config.toml
num_hidden_layers = 16
hidden_size = 160
num_key_value_heads = 1
head_dim = 64
vocab_size = 32000
norm_eps = 1e-06
rope_theta = 10000.0
rope_fraction = 1.0
qk_norm = false
attn_scale = 0.125
tie_word_embeddings = false
init_std_down = 0.0
lr_mult_o = 0.63
max_steps = 7639
MLP neurons of a small language model. Each row is named by its layer, matrix (gate and up: input weights) and neuron, and shows model dimensions 16-111. Each number is 128 + 32 x the weight over its row's rms, rounded and kept within 0 to 255. A neuron's up and down rows have the sign that makes its largest values positive.
After each neuron's rows, "fires on" lists the tokens most often at its 100 highest values on Wikipedia text that the model never trained on.

L8.gate597 [117 119 133 183  89 125 105 157 128 162 123 122 132 106 139 164 141  83  97 119 147 135 127  95  90 170 120 115 119 132 138 140 146 138 120 129 189  96  68 156 170 137 164 105  97  67 119 149 144 128 169  83 164 169 182 121 127 186 157 206 180 160 122  93 163 132 110  89 120 151 130 123 194 170  67 117 109 116 165 111  99 117 132  97 170 129 111 171  61 113 141 142 106 134 166 131]
L8.up597 [107 122 116 130 113 135  86 167 100 157 113 149 205 173 151 131 161 158  99 105 147 178 166 135 186 131 127 124 131 159 151 148  93 168 156 159 148  71 112 105  95 106  97 139 107 109 101 106  98 114 145 109 124 121 104 171 106 208 156 138 115 126  77 103 158 159 124 119 201 152 154 175  95 158  81  77 125 146 122 145 113 136 128  95  97 113 155 137 143 131 170 171 167 115 209  98]
fires on: " |", ";", ".", " of", " minutes"

L9.gate332 [134 135 153  99  95  93 154 106 144 103 201  95 159 107 131  99  94 104  93 184 128 101 162  87 108 141 149 122  85 130 157 135 163  45 168  95 164 124  91  98 123 130 158 157 119  87 171  54 116 166  92 165 148 112 155 115 144 149 103 193 106 121 107 170 150 150 146 129 165 100 105 164 140 136 147 121  97 145 159  75  68 115 135 170 183 148 180 173 159 171 112 139  83 132 109 138]
L9.up332 [ 67 129 107 155 173 157 187  99 110 145 187  74 117 114 136 171 153  97 167 106 140 124 120 176 112  97 157 139  84 123  74 152 112 167 120 176  82 110 111  92 184 134 103 114  67 139 134 146 182 158 128  63 153  90 143 107 129 121 163 129 159 123 188  57 147 179 162 109 129 117 116 153 100  35 120 105 167 142  89 113 135 111 116 175 110 188 165 114 101 171 116 122 125 145  95  98]
fires on: ",", ")", "),"

L8.gate541 [136 102 106 123 132 159 123 155 110 121 152 131 169 119 154 109 138 136  94 138 192 169  62 134 100 177 144 117 170 120 131  81 102 131  44 154 188 183 181 119  82 129 122 176 147 110 122  90 192 134 116 126 111 140 118  67 117 126 121  90  89 123 124  40 131 103 134 123 136 123  89  78 130 139 135 125 132 135 112 105  96 121  94  68  98  47 128 177 156 120  90 145  95 181 142 182]
L8.up541 [112  91 172 157  92 156 146 203  94  90 152 105 197  99 120  96 141  94 129 149 165 180 114  89 165 141 111 135 161 112  98 133  54 202 160 135 119 158 125  86 117 108 106 100  94  96 116 116 126  98  98 116  72 146 114 109  97 126 129 136 125 100  96 102 116 115 161 110  86  78 113 133 103  95 106 153 111 107 153  45 106 126 151 117 111 139 129 149 180 168  48 115 147 155 128 145]
fires on: "\n", ".", " |"

L2.gate75 [101 140 255 108 104 122 183 131 100 154  88 200 166 134 168  93 108 130 154  77 172 148 108 121 132  95 144  81  99 148 124 158 133 129 162 102 177 133 110 149  93 163 174 108 107 106 168 142 144  93  97 102 148 155 142 127 110 109 118 121 122 146  70 148 153 133 110 163  96 123  99 102 141  87 138 144 115 112  59 121 105  97 176 141 163 135  89 144 107 168 132 117 100  92 158 169]
L2.up75 [149 127  97 148 168 192 163 120 107 173 105 174 105  86 129 118 108 156 109 178 104  88 123  86 141 125 105  88 208 113 113 143 114 123 163 160  56 112  71 134 148 112 125 116 188 152 112 163 125 118 195 127 118  89  95 154 102 155 148 113  96 139 199 142 159 131 138 148  87 135 171 139 132 152 113 146 174 118 175  99 141  90 149  34 138 120 150 137 139 142 105 189 127  82  88  73]
fires on: ".", "h", " of", "er"

L7.gate449 [127  80 187 174  99 171 122 109  67 135 166 119 136 140 178 107 102 113 112 175 146  97 136 106 143 164 122 118 210 126 128 133 105 114  94 157 153 202 145  95  78 100 159 129  60 122 186 140 127 105 123  70 106 141  93 136 103 142 139 133 134 205 159  97 149 111 124 126 107  96 163 169 171 127 172  89  82  98 112 111 104 179  95  93 105 101  92 147 167 162  63 153 110 128 178 128]
L7.up449 [107 138 107 157 141 177 141  86 118 121 143 124 142 158 130 111 165 136 125 168 206 141 128  88 122 163 126  90 205 130 124  65 124 109 104 224 132 164 133 113  98 165 167 137  53 117 128 106 131 167 166  67 126 155 146  80  92 122 151 110 141 114 133 129 154  70 117  84 125 106 190 143 130  88 134 101  67 153 127 139 101 124  71  87 100 140  88 170 209 173  79 168 148  98 113 136]
fires on: "\n", ".", " |"

L7.gate540 [147 120 104 128 148 126 179 162  91 118 133  80 191 109 119 128 128 122  80 119 108 165 173 133 117 107  82  95 100 116 159 165 166 156 148  98 164  73 117 138 121 158  68 124 103 199 128 130 146 168 104 154 111 116 198 210 133  96  82 105 129 124  91 154 142 112 122 173 125 145  58 168 148 146 178 164 131 139 108 136  89 129 122 173 160 120 143  92 107  90  50 190 117 139 116 170]
L7.up540 [121  98 131 106 202 136  93 131 112 116 167 110  72 110 108 114  48 105 129 159 162 159 119 162 177  45 122 147 129 109 126 101  82  87 159 110 145 134 106 160 236 130 101 117 114  62 142 185 102 103 122 110 147  96 152 113 191 113 154 191 122 100 205 103  96 129 169 113 143 128 163 102 100  81 113  98 149 118 161 108 142 105 120 137 127 103 161 114 107 106 135  92 128 137 129  79]
fires on: " a", " he", ",", " A", " an", " He"

L9.gate361 [185  90 121 139 164 132 123 152 156 164 174 123  80 117 158  79  90 115 100 121 121  92 152  80 162 117 176 178 169 115 136 129  91 127 178 153 108 154 114 114 162 128  69 211 161 183 163 143 107 163 150  73 128  44 116 101 122 154 165 138  89  95 123 144  98 138 150  20 139 107 160 102  85 143 154 134 130 122 101 148 128 154 147 109 121 110 151 116 131 171 113  98 128  83 140  80]
L9.up361 [134 116 125 205 137 137 155 143 145 142  75  77  66  96 148 109 105 110 101 155  94 137 141  91  70 132 175 184 153  89 172 125 151 121 155 187 138 137 118 170  85 149  81 174 130 111 117 100 112  90  85 111 154  97 146 152 135 105 137 112 134 127 147 169 129  85 140  51 133 120 185  61 157 120 145  78 147  97  88  91 100 158 153 147 138 144 116 119 141 131 101 128  93 115  96 119]
fires on: "---|---|---|---|", "|---|---|", "|---|", " also", " bp"

L12.gate122 [105 109 119 124  63 173  69 135 122  88 119  96 133 159 160 130 120 123 133 136 167 151 144 168 119 151 149  74 226  93 202 144 124 139 110 169 181 196  96  74 106 180 134 109 124 161 117 162 102 147 140 133  91 149 140 135 126 123 129 154 127 179  77 122 142  97  85 103 104 147 141 145 152 125 187 141 131 128 149 117 121 163  82 110 144  92  80 125 108 143 134 136 115  98  97 159]
L12.up122 [ 99 133 152 123 140 150 149 171 126 133  82 131 175 107 154  85 182 114 118 123 181 110 174 151 185  80 120 162  86 125 113 138  96 148 186 132 149 125  93 145 168 137 147 121 129 134 117  94 131 157 159 154 125 135 125  93 136 126 156 146 115  96  75 108  69 120 155 105  88  65 142 157  81 154 144 108  99 100 159 155 123 105 119 108 127  70 153 150 156 208 104 144 201 164 176 138]
fires on: "\n", " the", ".", " |"

L7.gate596 [ 97  93 156 120 114 146  82 112  83 117 166 114 133  93 131  88 117 134 117 180 183 122 156 117 153 109 172  99 217  63 115 111 155 108 128 169 137 135  99 150 125 165 163 132 113 113 158 140 156 163 141  80  80 172 131  97 100 106 112 129 149 106 132  98 161 152  97 113  98 115 165 127  74 130 130 142  97 126 127 113 142 197  98  99 128 118 170 149 225 144 110 118 171 111 161 107]
L7.up596 [112 100 177 116  73 191 108  86 103 166 142 148 161 144 140  77 112 122 101 137 143  87 124 142 111 169 117 168 107 121  81 120 139  77 125 180 118 158 130 188 123 115 173 126 150 127 146 154 141 156 157 132 152 140 117 168 158 157 101 136 141  86 136 154 153  83  68  56 144  64 161 156 127 122  93 146  99  87 125 197 125 143 112  96 136 108  92 158 201 200 134 186 151 152 139 145]
fires on: "\n", ".", " |", ")."

L12.gate464 [100 122 111 104 122 137 121  85  64 106 153 127  91 122 168 140 144  99 101 137 101 152 159 104 101 131 147 155 154  90 171 166 176 111 140 157 119 134 121 126 113 143 152 169 143 114   8  50  66 190  98 216 147 125 166 112  86 189 153 143 122 121  97 122 162 122 176  62 164 126 122 119 167 172 137 136 142 117 119 102 156 128 148 168 164 125 138 167 111 112 134 150 151 126 167 137]
L12.up464 [136 131 158  98 209 175 149  63  83  52 143  97 115 126  74 153 165  88 136 118 127 129 110 138 120 130 177 111 182 119 142  53 133 175 106 113 162 139 105 107 154 124 128 119  75 169 106 120  74 170 189  94 140 124 180 154 135 176 166 133 190 154  82  92 128  63  87 110 114 117 179 143 154 102 171  75 162 109 145 132 130 101 113 150 100 169 122 146 110 162 136 148 149 169  73 151]
fires on: ","

L6.gate240 [ 93 197 156 107 157 168 155 144  96  82 142 124 120 111 118 150 113 172  91 132 120  73 119  86 111 160 137  93 138  95 103 116 142 120 116 167 104 162 145 113 145 161 122 147 214 197 131 142 113 142 133 188 153 198 135  95 140 127  78 113 115 189  96 120 150 111 164 127 144 117 129  85 107 195 160 125  95  94 139 131 155  83 137 141  82  89 164 170 162 174 127  73 123 121  90 142]
L6.up240 [111 129 124 131 130  86  94 122 157 108 140 106 132 124 149 159  73 118 171 185 158  93 169 144 111  92 128  96 168 129  32 114 183 122 137 151 132 117  78 117  65 167 138 153 103 163 113 146  99 186 140 186 107  77 102 143 119 140 121 148  87 130  99 112 146 118 106 134 163 139 156 101  96 114 139 139 135 153 112 123 101 149 116 118 154 153 177 144 128 115 166 106 167  55  70 200]
fires on: " |", " of"

L13.gate198 [101  90 152 107 132 144  95 115 142 130 115  99  82 103 128  88 139 138 155  95  84 130 128  70  46 122  91 144 115 112 164  85 132 134  88 146 137 122  83 178  84  97 105 133 176 159 120  86 140 189 130 112 134 206 170 107 165 149 173 119 137 132  92 181 173 121 187 144 108 151 102 156 118 131 106 132 153  93 119 116 123 198 124 118 125  95 113 168 130 144 140 110 131  89 178 131]
L13.up198 [115 127 116 140 130 131  82 111  68  98 129  78 146 121 121 158 135 110 130  72 160 160 136 115 163  52 105 136  83 115 122 178 184 197  98 153 152 149 149 102  86 150 152 110  93 106 127 190 165 143 170  89 153 112 183 112 152 109 145 155 135 132 156 132 110 149 156  93 165 155 183 162 146  72 159 125  93 157  86 123 129 136 184 166 206 110 170 133  72 203 121 132  96 146 116 141]
fires on: " =", "\n", " (", " film", "===", "),"

L8.gate491 [100  84 150 103 127 120 127 165  32 190 145  78 142  59 147 122 181 125 123 139 166  88 136 102 149 142 116  76 134 196 141 120 154 162 165 155 155  87 184 113 117  99 134 130 158 108 141 151  81 167  62 183  88 168 183 108 155 174 147 124 126 156 116 154 159  91 110 155  84 156 119 106  97 162 140 105 125  93  99 102 231 139  92 116 124 115 110 102 112 160 145  94 164 128 165 106]
L8.up491 [122 163 108 105 137  97 184 190 124  91  97  79 165 148 180 160 109 119 123 150  82 153 158 166  69 141 113  67 129 107 133 144 145  88 123 194 120  85 126 115  95 188 135  93 145 142 120 115 176 163 119  83 214 135 112 150  95 155 152 130 124 121 172 110 127 139 140 189 114 126 124 140  98 151 146 167 182 127 135 101  67 119  93 164 202 130 123 194 147 103 129 136 122  94  98 164]
fires on: " |", "|", ";", " of"

L2.gate113 [129 142 139 192 203 101  98 147 141 103 171 143 139 134 126 142  55 135 100 146 119 165 166 136  91 132 144 120 130  57 135 125 109  82 150 138 150  68 146 189  92 151 129 137  75 135 138  97 103 135 160  53 136 140 139 154 123 100 142 123  90 113  97 138 103 143 114 165 147 105 128 100 174 152  56 147 161 138  77 149 125 135 176 134 125 106  92 137 104 132 147 102 146  88 140  95]
L2.up113 [121 137 148 132 133 108 117 134 152 165 179 141 109 169 146 164  25  86 154 161  94 156 177 141   1 121 130 167 137 133 141 168 160  64 115  75 111 108 100 120 138 135 126 153 131  96 127  84 152  92 175  32  95 111 136 132 145 111 105 117 108 141 134 136 121 140 134 165 141 145 122 135 158 167 139 146 180 144 172 144 150 139 119 149  77 104  97 165 121 101 105  98 117 127 117  71]
fires on: " for", " with", " According", "istic", " at"

L4.gate233 [166 149 154  81 109 102 112 115  82 168 113 192 145 102 110 144 113  85 117  81 157 115  63  45  94 103  87  92 140 135 167 153 177 196 113 143 149 126 115 143 125 125 165  88 117 133 151 144 127 141 150 129 221 132 191 120 131 131 175  88 132 154  88 104 171  95 168 139 127 156 155 102 132 170 131 128  82 109 114 147 143  78 123 139  56 126 106 130  62 132 168 117 114 155 169  84]
L4.up233 [140 116 100 118 105 121 147 146 146 110 132 164 152 108 123 136  51 119 128 141 119 139 172 116  93 162 144 131 236  85 113 146 115  91 137 145 126  84  98 103 146 162 154 103 163 143  85 158 121 107 165 107 148  73 150 115  79 148 162 119 132 122 122 165  85 119  62 148 131  99 145 116 131 103 166 128 151 164 167  73  99 125  90 143 157 175 180 126 102  87 106 113 130  82  98 165]
fires on: " of", " games", " by"